From a checkpoint of a small transformer trained on Wikipedia.
Size: 14 layers, width 192, MLP 768 SwiGLU.
MLP neurons of a small language model. Each row is named by its layer, matrix (gate and up: input weights) and neuron, and shows model dimensions 16-143. Each number is 128 + 32 x the weight over its row's rms, rounded and kept within 0 to 255. Numbers have three digits each. A neuron's up and down rows have the sign that makes its largest values positive.
After each neuron's rows, "fires on" lists the tokens most often at its 100 highest values on Wikipedia text that the model never trained on.

L5.gate548:154111139105170094047157150146108135123118178161089130136126089102059142144091129121118106161125179122107133128086087091148142145107099068104125132147110137151150157140159080105097125189141128150064136135119135146165107183074075207125103117107148119175071091139141182119075104151180135172101199107157099156161087188112132144123126157138139116095147147133125104110114086116073139077160
L5.up548:136143164138099130127160132159101125077106156096124159105109122124177080146108155131144081138083173105170136158172139177083096131174134158065188112135155131123135129129082129141153084114142117140149128093113167149118096028127136108134210112127154115175102116136110096142145078104148185098087147165139110113129101102100147168095159117078107115052166076148126164173096086145123157101105
fires on: "er", " back", "arter", "emb", "ter", " follow"

L8.gate44:110099117155172151125076152068111133101166133137118110139121090121139138127115135147162150149147102123140115137176128181111148128121120116149138113074154072110140123113104091177180159175164116153141114203096091108132128111194120093113127185120138114105148158116041175090152094170135179152175191106123105067114193123151139119113132124103088090166114150099095204146097099133198132125073
L8.up44:089075107167097138093087109122136151113140135125142172072087076112131081110158076188171129061161086090115198126137158137109148105158068087167153141109112119080193127137116128168181111129115120168101141126124093196099108142151095091113141096116154142072121132162090156114193174115113097099087122132179128148155146109137147075123180139118137130164118147128167125165045136150127120130082
fires on: "g", "b", "it", "omet", "n", "C"

L8.gate699:142108071128182097144142108116063115100116142089167094124100120112070150168128106166154129120168210155146081093103114163149101142157129112117087095096132110177126102111137130188086097185129116134167198174130089119129206116134070137116122102125138158037168141133075117105113125143131129116128096067138110143190122158179061085122119105157062146142079108149090105123148115113127133146130
L8.up699:171071059096183131140097146110147111079158114195104083110168162080159127132141139143146144167107119135147091136091166102139062086119094063124143140106115102176086127102104108132089161149077153119113170129125090129079139100130149168118076112123146165093114116098064120100109124152156094162077156106131119082125099128144124078133140187152160141152108176114138125127166099097100149138144
fires on: " called", " Ma", "a", " known as", "en", "i"

L3.gate582:095177088147178098117117125116154109127148097118095201133137071129139094148135078132141112161106135135094144119110138113089155121114072141125117158170101079059163109118161114119175136166127148122175180124134148176111096118102082191145160126112115156114067131124176196052156073104170142153141153079138109172081070122112171133165095085149169127085165123134101142140106096168158157078080
L3.up582:195135102169123088116184115100138100128139113106130116082125159112095073102122117119174105207108114113095118103088149089140120158122104128172106174079095110130174136095075162181148098099130101128139127055099066120157081119149139118104138110171127167098099101167105105147163126098132178186168158125129140144121107100160130171079139122130148125047093107101099104147151074172138148138110
fires on: "et", "un", "13", "er", "t", "k"

L11.gate76:087143178108182137180135135139072122141067108105098112079144134108174059127101144187134164166109104122077133134149159103160151126161158177092147097082173085106090160129049093089110134154198070140093123158146122087107082105124103142097097094154153110149120135115101076078126124130084107126145070113140126178156173154108153094127178129121118131170153085071152113122102133128111138138179
L11.up76:114123138080078144097124128115110138158172100112093104140165106136103117136098100118197134147134158185096089199118152155127163188130108138070122139141120160125144109098115112162190140136089110167095146108127135179133138107112129101080149122125097072136149180000092121173130179144127097184140096133137164137115126120153135035144106169073108127176134096190128125110154138142141114203113
fires on: ".", ", "

L6.gate134:132157134146131132101077158137120158193121173144125123135075110077105080158091153202125146150201126075159160084116138143171108141098105096117160125046162147137169114158081108104137096107127071135168115135109074135075149106133096163146139039128125108105093101158121096131129110134164150218149105171130110086111155086123094147177080062085135102159091134151135135170120104078177115138169
L6.up134:127151158131152146175098160180079116126092158116135108121130105129095146113108105122160091091101158175161152069073122161124177087123166120133129161138125180088145125098136125152148136074178120165135089173100191198125174082116125176102087082115152142079167133116123066156120115083149111163138182049126133103139135089160162114157085104142064099144142121178193132110110113118152180131138
fires on: " In", "hen", " At", " U.", "end", "m"

L5.gate60:109118136167151129129154174132092089158092147150084128157127087109097128086137136128159097125128128066161170129103176126190140080076154134149110149131117103108196162127086157117147042174093111123108138135121110186118178192180073136138114143058103128125147119124123133065059129184127223137102093096140116089151165196136128165086098153110174107169147128139112122136147134119173089156082
L5.up60:117125121152140108124135160124169138189116061125059177147115100105116119144077067098145131104142131141130117175132116155219123124107118179105179132171086158152130134176173188182074140138129118121134168143136103093139149167170078118068102092119102123175154083095155154117169215089119167131107131145197078126146104163118132151154165097090170110150144105113089146108170137136156095097110
fires on: " ob", " under", " ro", " fig", " compos"

L5.gate307:126101100088134183083161137129090147109168117079114153125076139129109142137150097127145155109154158120200183176143154133111099209132096150124071148120110146120192132140118061148077187110086112082130105117099101089054107099124125140096170103111176139086141174181165175082127094183135068078153081142185083113148114145102162153126075146107159090113122140153132125120061170148146095132103
L5.up307:110148156094110106067140066147150162081162064126153121147125095155123154063141127205118138130147089100149135116103098117170073113126155092106127175115121119114112147149119117031119146120121108117133146093153169129107155230113142108126117093139147119146104140176084132142162101067134124137175162105108121178147110103118098124063143125073094139120114098124160076145117148201135120152097
fires on: "on", "r", "l", "ord", "ass", "d"

L7.gate581:133215152087164119107088113148132115167154130148116099107081181106143116161132152065067163131088091100150117134109095182126123149128117106188126117152121090080125143152132101099105107174142137115119089124129117111069142108138128162168126097116121128115086093149136120082078160184126097149174176137162121104145103125114114054143099105149160108085108124161131104098117143111167175068133
L7.up581:164049186121147117110150124152156101159138106091142131139098138148142147185195113146089124095099120140132127116138091048086077170149107156133109139101139131106159171158129134231054181111130085090092109097146141048082102169136133083128133154126097100149094122183140141145131177131115078161104072133188124102133152125122097157139147151102137106143087156115148163120094107140109162108174
fires on: "ing", " other", "al", " along", " among", " throughout"

L3.gate504:119142148151111190126113122156113149142057125093150158128150133092140053139143133157101120090095165054158069132142143145108109147084120132128178160107160105163182134198119168112099136136148129059119127120206043151165144183154133107134075090142125121146112132134111119102117082149126179098160101072150085154152118130147107153115125134081122042132116042075097157114111080139145143093137
L3.up504:124156179116065083127143158113125120121139165094106124158106105149107163110190145107161094094087145099104121117118121088164138127181132148144170124088162162070096110132120180157121134138163201124161153112117184148107109121085126129192126112136110133166118134131187158128194058143121071146174077147088107157069139158140124187164158111105076140153118083140103096104090111143105135104115
fires on: "s", "es", "it", "ed", "ess", "er"

L11.gate39:089082139178155134125129136095167142168073135092162073122121097108155176092092102107143160180115120113115118119129142123182145139121124104084143161092177136165170168143154099161161108113169071115092121113164116060151157156098144133126097123174200054150110120128096030128103118107174106176068132050158113166118141128221116110169145149169122100161176147143131091126112140146094135105128
L11.up39:144146138080116159102069120194124138144192127071094158120132079140086122097116148104115102138136143108135136084139146110162104111206135190130157112149186130078092102139084127146140148129097168135112078078168170128130139122134144116132098152148066055174142059136065112161092140086128140204128053153148104167134120155151119142102166094179137160167078160141123138090109129196129125108135
fires on: ",", ", ", "1", "iqu", "a,"

L11.gate208:178071094148161148122084209128129170185100120085135094125113163127120142102155077107127152141106132141110109186135166071105131137139123156087113160109171081132161103129153116114191146148107139115060130099052159095180107147162149134133164084163134131121143175161103134139116181128143143196110142162150112080106133157095066131156124154077110051135111163091121143137160097186172063136098
L11.up208:184104139155223122101154087114104186147122153101108126132109131130076136162127152113051146105122077120153140188162125124122122174129135075104089139116108099140126140141094110148088166091139174071103090154055116123147144122056171152113186139133145136098139166136120128129088168168128093081152144157107122141164138163158136158070109175139166146122092118171069131188069154107125143152097
fires on: " d", " ex", " im", " rec", " D", " cond"

L3.gate560:118058150140129132144104163128113149124134125086111133099172128115131119174147147160150221174138125084209140127049094115115111156166070162174143071109128173119201085140153124112132118101101113093169149135119131103104152092137104147132113097090102122103120099160128138056075125067149194125130157075134094127127102110095124135090127166125161104077100113119125073100109125140136167128122
L3.up560:117130163132125124058122063108093168128118156066099158146121121148148131168114144190128090091195067137176116098159117140148098154148102129142087165072128228126135126125126169142102128120103104137163174133112149089141124134109143147161150098140145101178087085169177156107190142123116098099149157151112133121108106064165139122142123114127094147092110114152181058114134166134076164146131
fires on: "on", "ry", "r", "my", "y", " Pat"

L5.gate184:125119132196099200085136135168062138169134106165069126145084076110150165056124123111125141121169101094099133097059179121091148087116097146172139120090140115165145102097191158127148127196064159097151139191088119145128118133175109099138194150121124090181109232132133106105156080166152125111098112162146115133144136177175175140124084185128126082159118200124116099105103120124190126134086
L5.up184:150145083173153167090116101136090138125088107098137108062103140097127128146101152037129154146108096138156098142140121090117124125046161136107146104117201104140140132162067167073123114140121154114132139177185113086177161133088122182148178165130151118076095163141102118158074192162121125055161137111158121170117109127130171130193114182140151132141157105115176116108159144120112113127126
fires on: "oc", "ag", "ar", "un", "el", "u"

L10.gate702:107069123139120152128137167121122131144131195104096086119147108107117104112147191108161115100113135124173101081137056155129163171091062108095142072130121083169126135125084111139110075169137128185094136100095123138112101139088099104184142093147124129107082111196083181086084109092144150130139107109197121125109149126126135142169087192110131080101141118167099134178163103113173120110154
L10.up702:162147069160100109139127144116132081167127090141120110089136044133087076074177145132107081167093170127175132157187118065064118147138127090127126161115091097118124177173094148109119151093142134136121150159062112147165117158140104094159134121161132073135098137197139098103155087134084165110105047157112145222176111177156118081141121110081159120111147123116115162139118110122180126130095
fires on: "er", " follow", "n", "ch", "lin"

L6.gate702:108126150113099095167127173110141113146143177159136047159110133113166128133116116133108166175161174108140128151176086115088078103091101150164137122114081083064140129157112139156147174123111085175160156205109091118093117107129121168091111109098148167070183115171178114137102113094131170154121123143100117121069163085050093123137102128129146131124112115050092150149117160141181157104134
L6.up702:098159076170124079140073110112135124155105171121102112127110156144129072088084092104109144094143118082078050159212156153132104126138137174116139161105089111102120142164070135115113140133194197188169154134146143153135168119069157169183121124095141156117160152132147116100156120080122140070149206106120125167087119134111057111097122128097134110134125147071121129152119123167120153058119
fires on: "ure", "ate", "ating", "ise", "ection", "ag"

L8.gate761:156141142111135097129129204158137103140116087183147123074216133118109159098114112106152161179109193119093158134107154139158137106108177097084084113060156114060182136108084062122162129073101146174120203110118097100166145143130065084150125110121133143116105159142096126090092155133183145159199089195153141099116107151112103123167074100163102108145129120082117121106130097071160110164094
L8.up761:126149131081098118143155147155141178072118138106159117098156191154130123102096105158092156129124115128102140126136080140195077128122096128036090145124150095074167119177122111139123122086114068180157092120154138054124131107109096059122090106129103127091119131135142140083104196107119202153162148185133149068137162133100131090138071095128096131109035153109073178130124137085153197141086
fires on: " In", " It", " As", "In", " At"

L11.gate455:110113147107188089111139186150122112106113202136107063129118122083147098145117090108160136154125147150151127131125136143090126106143128105180143142074152142122128137167115170203192131110083146163115113177070140062101131115094107138151118149127200099082117133157111120133102115124123175157123138138098066123116091145174140074182076145145123106113124158132130193133124084104063192155162
L11.up455:148082103149167143142144122123128140053123160072110103063173125107088164121145193150120140102123135106137142103122055138170148106132121126118160155079121117142117134151121121131080126104205108099124157153085140073146062122143136155128102178183184117120124106115135066120139144080097095149095124192134103172112172137096119155115115114127104124118134073089087114162124123134178157126162
fires on: " the", " in", "ly", " The", " as", " for"

L10.gate427:169144113145144151118079117151119081158105165167143121169193177132160099104111108147079104141129103161106107091099203167111121150121090116137191102111147067122137143087150105156183147147102094186149150160100081081133137115102139132144127133133153127117153107111066132106141113169134116086107205163120102176149103185163157128167136130158188162146127100116121088089123112102060085160092
L10.up427:103185086134135071138132101124152113074140153119146142142162157097168150197135121118105138184186100152145123150079161170109104093154191124151113120078168096121105169138110049151133109117164133107162133121112188108172108126159105160166097124109125119179110133088083117132116073178114076118134104128165116081150121195180134040122098157114125140142161121070136132128072150113112075120118
fires on: "\n\n", "ar", ":", "k", "or"

L6.gate476:139139125133079093112119147126119160172111096151112096152168081091106141113105162156174105134127084155119119146102160125141179128147136123158147102143138047072131119144058118196140143141122081119142149142095085131143187068144144105181117166111205113097175123138176131049108113095130139132151142114154097106146091118152170130147079066110164127126147118139119093077121132120153080096113
L6.up476:141170118131088144109126069157115152168116101127174149163167116123113087084112121173071109158112040154148082151166137101066146157107083155095104137167078133121056141146150123111116111119126142154037122139100145131177165161110170081110092104197182158113099123128127114132120191118133120124177171064162104115147078161113061113062150118129127096135104118124117109109126171105088139122150
fires on: "ing", "ating", "nd", "ap", "W", "ifying"

L8.gate445:128139103105146098148131157169119173104161114093160076079172091132032156172138178083124073126145169152113055141109142178042155100134128104131137117106167116154132070165111132135129167162121114154119117170156143103140127119146174117132195162113112121116120126123140102133071109107112178167178135152113092101087073126095062094110127142092096087136125081165088156112160134150132152072135
L8.up445:107162136153103173095137143136111135151153137123117119133155101142118106105094131155109098141059125154088144131135073128076136158120123116109139140213143165116120182111104174080096169133145166148108092107089154139109089138168125212124137112158161077153122071120089166166078122093137123077152154140152121083097119177163136172163119123114120080071175063137124140110174114138095085133092
fires on: "ers", "s", "ters", "ens", "ors", "ings"

L3.gate125:098135126127126154122080120131106142154170150131133112162115058127093106121145128133173175161151094168077158161107126058124126114156140105139108135013166128181182166151121174179084124064112081142144137093134122187144151134108144141144133133172136107057125083133142149139092090101169121126148101169144103124103059114123125117156083155149121122060113041134171150100147093132084120125157
L3.up125:134105129126167135110131174135190136119122129119123123077045125146112098117116170099175142108087071135090170133173097147106090164087118144141065148122147053128136111164105117133066151110118121160143097109096153132150135152157139127119110168110165119079126107175111138170162116127125173043116212152127103159125136166096139094112128142110085151027097100179114160164143128153154163111126
fires on: "al", " with", "ly", " the", " led", "ept"

L3.gate301:151169079147145129183136190116172156132156119081159120112104124091103126114102116102146128098132190116117119125095169120116151121117166140188191089141102132156088102130148106051162115165156154169173145136055145113124078155161126132121140147054060094135181120127130119098091096140119165138118133190118145094081133121084157074170102151155060119111135118143131125125120127137162144087074
L3.up301:118156130160113179202191168104128127107134108098162097059080124133172147136104098115097113153107110160120135111117076109193121147117170124155137119175141070172141109141110124114141118163088165145130103090103131117121136143171141119050169187149155059143114147194164143091098182156106057155141113173137143099141106124181136146062100162178123070165148134105029064110134107110130162128085
fires on: "ert", "ort", "ers", "red", "ens", "ur"

L5.gate355:142158086128163077120104156104107111142154101093123158166123109087154058177108104079132127133118148114134081112169111147123121120094152105108120145129134056041106133136100122136159122204110176093179196157128133099124182112071084158129100080090107111096118146176186092130081167167172173121157126145108082160122136150091100081183102132144152153136187094069107104114130181135198093121117
L5.up355:212148126138141071110095153086098100099143098078104140173117149129166137132089096118156160180071085129142091090167135158109075135134126100123056156090123093101154128130125136149142105163155156105225116103184141124168108160111154141105106115067106146117146152158133082140148133158118116068086208185118098137101161143092096107140122176134169149151149173115151062101131158137132042159199
fires on: " part", " Part", "ure", "ight", "ty", "ate"

L10.gate339:125107142115137127117174109087130172184175140156076091156112111108103130161142130167160149142098144149157196146139141156113117089142123110153098088106221133088163129157181139133090127076180187058119135111135051130161120140161118093169123098144105152159179160060067125103107099078164120147087154073205089116130144153067116147137133143108125106094113087184196108083114116177141104144083
L10.up339:102139155166105103181138087156132074126096108137151156129121106111190151121138203133144077109096140126045083118127150133134132104126149088049168122090128149125125187138127153158101118134101156160121103025109121159122179161127157125106154125138213064105190144117102129195113117141150061155162134123069099087124138104100037132086165120073148118112078112116167094195187089167139130103163
fires on: " / ", "–", " | W ", " | L ", "bour", " / ("

L3.gate130:161130078161148143161095121163101132136104136124126140105187107085116124165106157100072064126119123113145067096173171163109159128125130144113097057085122147151123112196149096081116106150149132110118131108160148132096118097122107132111106055134125123104108123121081143100060104157155120096165105203135150131140148146126101097151126095161142111141135130113103115061128101101134128148185
L3.up130:140148159131066109111154107094143137103160084106111137120115102136156097096127110152170148177117128098155139182082097131116096198123103107055132116128157086104142158167074139172192136151117186137114103096127106068164087139113135107181105114148160129100119098097159183152176076096141085155132128125100091144090103083078140206200131130092202078161115096094192123159112130099097110145114
fires on: "al", "ed", "os", "er"

L5.gate766:171105128146127117118124151131109118109141077142143138105115124105140119139037150157115127129120170115129128079133029120144130124145084116142158103125164105063140148107109145119134097161131144115133153137101100093145152103136113108210097093100149076068132178181192048115127172105132095120180133166164076150093142091145131146160084085137170085097142114193127097118060099148064193123156
L5.up766:075115101185136124141161202121142119065101066145134141130118101139131155124111158119100158145120125159150077148107069105144120118174080159143119112118145152066154106112152130077138101181082085124139154144109132109148129146178176107152049179087122144145139119139155076144170088117122107089147160187123093107101156137105119159195088116076119099133110074091076095150124131084112130103123
fires on: "is", "ut", " just", " most", "our"

L11.gate703:146139177141145129136171137179121088124150150134224091122122190130091055176161153171119072132175103187135118211174109119099098148140160134111101132187070139136119141105118103089136215135135108123077105129099096072109091070116063106149165187134123149133110111146057138120149096057153157171062118121131144166081111073120142081140111109108096132143162124126127152186141095104096133081092
L11.up703:130152122109115148086120126123112132088141140149136132144106191167187131136149171098101117137103104141165137112153069164167101134172132129150123161139106111143099182117082103110168171169140163143120125194154103100099165086167137094126116096105150143090203081117134100129158096170115132177102156101105130089161109136149116103183198185121158210146122090123045087147119124115148103109114
fires on: " p", " s", " t", " wh", " and p"

L10.gate134:089134073146108058123129126107150118121103158187137143121129069110115133107161085110142125098135196131101167155096111189125090117127136117146115102119112124069137103151133189096144104145084172174115145107116126044153203112081131105178125096056168140119154122148112074084126143144144116158149156181145092141104133148103138125170115098151187145132165143141055142136186118103150156056146
L10.up134:148181146093120071091144145067129140084160148140128198114159109135125143109145129167106099132070115119107165189112121111123118124116101113084117114140122139118112144162156171065138140089168173129108133143138119091175210126084123107150131129126148136152070181157132161145182136131161100133183148097054163081105145189155089110099128114144143151156124093107073169142126201108122053127116
fires on: " un", "W"

L7.gate216:138114116159119141125082121099118137073113150188058081123128159089117130105182147107107135079138141143187113070130114140137129183098192055134133115101164000092142158157109145169116138118107122104094130094092113175145116128157131140169056096128132094080081203124115165116127176107148073172134152108151112095162130102127119152117109165142170132101104089145113145114093123148195088121106
L7.up216:095110149146174138115099093143083126128127158109094139137168136133174087074112124140173137099125094083127126126086205085124163176147114108117141125114154101113067167127146089119079114145109111165077160116116126189099137112087109144145145118158150137093142156104080124064161183185159061136158133164074091127155154140161139132142142153170082162070146136175069141124064138161164081114115
fires on: "ul", "g", "n", "l", "ang", "m"

L6.gate556:087112112099133098139140164121109172147151124109134071163182120074114132148139211134137093087198126128112057155162153049117141145115188121155126121112124127125098112149065129143114134113142098135128109132105156124058123135144082187141165167160141106068153111093124101104092136081182081100084129082117133101135194121154177114130124092133120086111127119099118194124151144176119067093132
L6.up556:088158127114111111068141130135088189062176203143173109072185103097175124118015117163088129154154095135130152097121085140123166069158169130150171144097154157118131142126093086132146119124127128156114134195122112133134095147172080146135148146147161072139220157132136084167078129119135151126074140136111103107092102121143096079109109178153105174055107117134141153167120078158145127136101
fires on: "ell", "ov", "we", "ik", "O", "ae"

L7.gate122:103120197184145109084140136121122118131119120135189122160136193121084122157116162110127112131137124101155124071138098102149153132136097132112127082088169076057148130163058104178129145141166082094208165144153081066084079096092128156185146078123155098067117147138110139089067151121134127167224139093133123103095136136135107124121148141175102106086155104124080109063107135098140146107145
L7.up122:123115127164124115222099125163146093088120151089095085144133113158106130136130203140164105074123118144184108100075152154153193102149186090101149147113122152137149129108106077124163135090184085108153101106120145122095155121108119078221136145129121119113082152078182112023097171086120091101141152156151159115111106091128146072132112100165121150130120125091066129089146145116189099158142
fires on: " At", " On", " In", " into", "is"

L10.gate461:118145106122085143125116176157095135123177136156114072100115146099124094102098126134095061152168109121108098106094152142121060132169085188123172105125150126126154108187159121135112118166160109165074152206132131123128158114135120182166176046125143088175136137115113068162114123111133128129164154184137132170128174119095043105157144150092112129158133065077119132111080102150111136150126
L10.up461:067111130158143076162092133120073162154127157183158177107118204113121084094200162117172124210064148127178137157120120109117142211119139111103164139129065126161173145132145097121153128145106084123178072087115143145113091087164154148143075163098078089137144110186117186099113111149149072073123095088140143087099167108204159179094161128133144132139107099162089124156088103071135107129171
fires on: ")", "1", "s)", "2", " Score"

L5.gate426:103151106108151133100101140142104127127176099122108105178125140085116077157146176129103131157136174101177109125110121121061147214148084094106096165109160120132095158191151124117099103131149106082167160108124108094099139121209166134188102122082071106117134164175093155082067109151139171103215159143156095115131115187127105073144143108117110103105092113164128125087167146102165100076151
L5.up426:160130145131161073114165111159075094147112128106172162138107137134116190134202083057055163109128085100144160150151139147093171125152131098121075133125115109122085146132157163121130101139150089145103151103132137095143157138135116075111152107182132094161121079160106128107080131158102164128062112113131126141134126110142081172110108088143154155047145115139076107064118088136141151109131
fires on: "ing", " on", " from"

L8.gate479:190144080113068069096079152082151131131121149095128162115115182086124155125149069160140138162094137108139097192137186175102093178097135082155124098111148117068132124155136112172154173100179154115165160106103113146107092090117080116117202127147096135138076129102138201127104115097174180157120075172133107154115141121128178135169079137145126045161124112106130139123131101117108154079135
L8.up479:146182118113090150060128093105136100121156197146132105113123093115098169081168145097133135131149157148117118150148124061144145122150126154105120074110090120131166133123134138198156096157194117150190140129160090130140123145106158127112109135146141106078048073060182185161129091119111126127194141105119141180109128110185127116095080141110148122099152112138075127160151100154122090137139
fires on: "er", "t", "ge", "g", "iss", "air"

L5.gate743:101111076228139092133141153085050106127156092149143084116093105096132140112148123145086069121163116128133095146057103095112140138124141120129106076151142084140111119196074114154211090156094104186128191109116146114108161098151133140162143193104115095162102192096124084104091145147138125139085125127092111152104073186157083122156160123184145133147215113087083135108163122086125083093136
L5.up743:095029100132108098171111160133143112101140119118140157155114065132076132089132188124152123050164103101121121162113147132122135127145133177091131141161156149169112160124155114163137139091168150163069157150105133155118183093140106131143129097166095142137107150124166127104157082096144182210111169075145123087059108104171120104173145055118163119152191172141150059158145108123187140115145
fires on: " w", "; W", " there", " | W"

L6.gate728:117078109210133138121062108101116092186080109126118147125123149084140124173113099170096103212156121121141137092168132109198156120094139098128124162131175153109148137129128192112158105102132116063104158166119131105087144167099076130131134102064170134165138193167099131138101146110170147166117108134181081105105148093154142149201155137133113091153117172123148131108057073180103129151145
L6.up728:093115082187142129147123071118126120162162090091164112059068207144165114151125113132113122201123142113119063141194127080171109150116099171074113146124143164109119082133136081131127130097097114106090119146174160097145088155135143134161073194121141113108125114143165139091123099075133118117142208201132158156070157126055142146133050113133121173100164155107118118102105172149092126100069
fires on: "is", "ul", "ut", "iz", "ap"

L6.gate347:145135066211070085185149102114087113100135057116165113141077082077132127100166156107164148148147183154085125118102124127110106116070154135147148139103111113117139144136123147139158058192157143155113174157093096111106136101196102205119100131133165071130127134117117113138155133158200120149046063153115119143120105184112103120132148093132147088125160127126172122107193160125137114103121
L6.up347:139169120182110129101159112141099118122080093101116121083119069121146133104157127135138117146161168149053093124083150118193175071129178131101122087103144155137162142114103117106160089138136178148152142072080141165106202144143120121095145140150157123157121141142135093125195026189095114134109102123107167133162112139107100168110198138117098095125156085117160130148230106078093179156130
fires on: " | W", "; W", " Qu", "as", " | Q", " sw"

L6.gate486:116097116181141135116083160203095129139157132162133113109113176085118066082082160132126174164140107148088158099099140115174154122125180090119126130129110126102157184117141121057099143127095124154090148125099129089168172107135125088158165098151162132148173139152093072153091171130165118041088170146112049092073141162131119081211179169124120080117149092107153138117132096123128187088140
L6.up486:154168118124129118144099123121101138117076186120135144092122054097082104155136167115144057131131087115202140092161145202148139115122154167137150134158093143135100121130148141136158147125162088119164107072167107165183063039120170122091068102137147117194134123128081115117174165133132155157123147124107094145138142148186145166116108142134185151108090127094108109103141076119119190051115
fires on: "is", "ic", "ics", "==S", "ept"

L5.gate574:152104122088100111131056152102138129108163160169124136103144094090107092199160140115153176168106161101119132083109161109114128092076146105115188086090149076130141100162142156078079089148112140097142120177164070097146134146102108169191169169096148105133115216184118122122140134081159112144130126129176074165111142125089164194094156129132141091089145126110134077075121121174110168088163
L5.up574:068079119087188091053099139111141127094121128122139100127065109156094153144121125143118096150135169182146141116098057137119154091124077124144174091172172151112125133147141154138125071134159162165089107104126159128116115119160142115143142135158228145170172174199123150134152145079121152130172118105118092071173127161130132146250154180072134098117124117086176095109147111091142133133130
fires on: "–", "ow", "ro", "own", "am", "ead"

L10.gate293:110175169125132127073144179111143164158069149155095122163087116117032125161104094098119099131106116117130092092115134183114124086119097139148171149094136126074144107148137187187098105123126107133179246138032165072137128121109114118132153122167140107072126098125135166099001105089119138121143136086113070091147117169128151146166168106114140172125104153139132184109105150110208139092123
L10.up293:105089113084143132122188179182092197101186137128145112087107139147139144122202169133103153052163161116127157098046131110122070131134156135118097124121156097177146208141105159198132157098090070083125091133098115142121130159169138098162113148118087114097093115120155095170095127163163137171138157090126160057121135112189173099111159115092122163172118153099166148101125124195123116125137
fires on: " for", " at", " started", " At", " scored"

L5.gate747:109131153168165124147113173041124161137126165096086150083123077087153104123128104076140170093136134157117203107126114121063099122122152175111151117084161127141144096130125115128130149103112149171157154166069080149117114136171108124083191125130156128153163128150161165079121159119156209177073153146096105086085096119117189084118123142168205114104099094158106092105147124109155114090133
L5.up747:122168146157162123118076102117158122122136132138196124132162149114156139147092141083082143122110110137131094085168076120212168149122159153121135156095082146118113158144133070065116178168157138123083092135084154155115166136194122154133145048132107149078126110176170103118153127133095168153137072137107121123141166152186121114106094146173159114062168092142096132091167112083160126143153
fires on: " on the", ") (", "ets", "ol"

L5.gate735:128125124115176103116124131071133195191167094116154168125171096110118090145163132114143175117136146169095165135094111166178123151094161137140142092045115143055183142120089134126111140127082130087094149198115079126132164159115095146092134067103146084073167149142126141091181099119168091142154073154153101151119089124103124130124083147139198099104162133152160167107140151106148132166072
L5.up735:190181113143137130057152121129156155121048130114110160120143144133144157048175138144175140122102087120117119165121123123207123114165067114148068205064138202120148142118097109130093156104158130069097104158088090104106090100096122185117111130090090104109107189115118109114112040118129143157154120131107105129168119142134101157037135121156127088081178169161167110128119101108143085160128
fires on: " Ed", " Mad", "l", "d", "r", "al"

L11.gate321:123065110085131096079170130059112173139138055092174088107141113155125149190147173092133092140131160130100058098166142105074123120158126104128138110101142075142105102143113102139108127155136099145104120157116089072136143090111130158138044108162107139041155106100171097107111089100143154118102151170069133124185065132134120132122097136215089091133162096110154165131186100138142144115100
L11.up321:131117133119092111222150110132064117175096079150090086121146113152098177137176132099127108051110133172073106150139137122162117092186156139154103109143103088109084152067122116136136155164088088147068145096144159039082159127164127177103044124171183130134087129120118162150092100117109113151116122139108144155150134145145166105124114137165199106190096132103159113105163158194084090140132
fires on: "a", " Ma", " Ba", "o", "e"

L5.gate683:100115102174131062175108187098179087099114115143130205161126128068128167181150111122140125101108228134105112114142144109164165167093181112149112059111152108117113113146119163171124108164189170166145174122066129139127131137146099098173108172113148110131195168146108162140086176121139073148078116096150102127119189177107133107092137155146108122163118087169129149056154090113062129121153
L5.up683:083098067150116073127129127094169142145081092078174131105109136093191136141218150099157162079116106175103144143137068133163143108084161177185133080142124166101169125088158154131139052167124127141143193065126124143089149128122145142159128140103134055185164172126187149092101172108115112187122143136138146080158122094131104109119150156120115077159116152105156138123179180115118137128124
fires on: "ut", "art", "–", "am", "ast"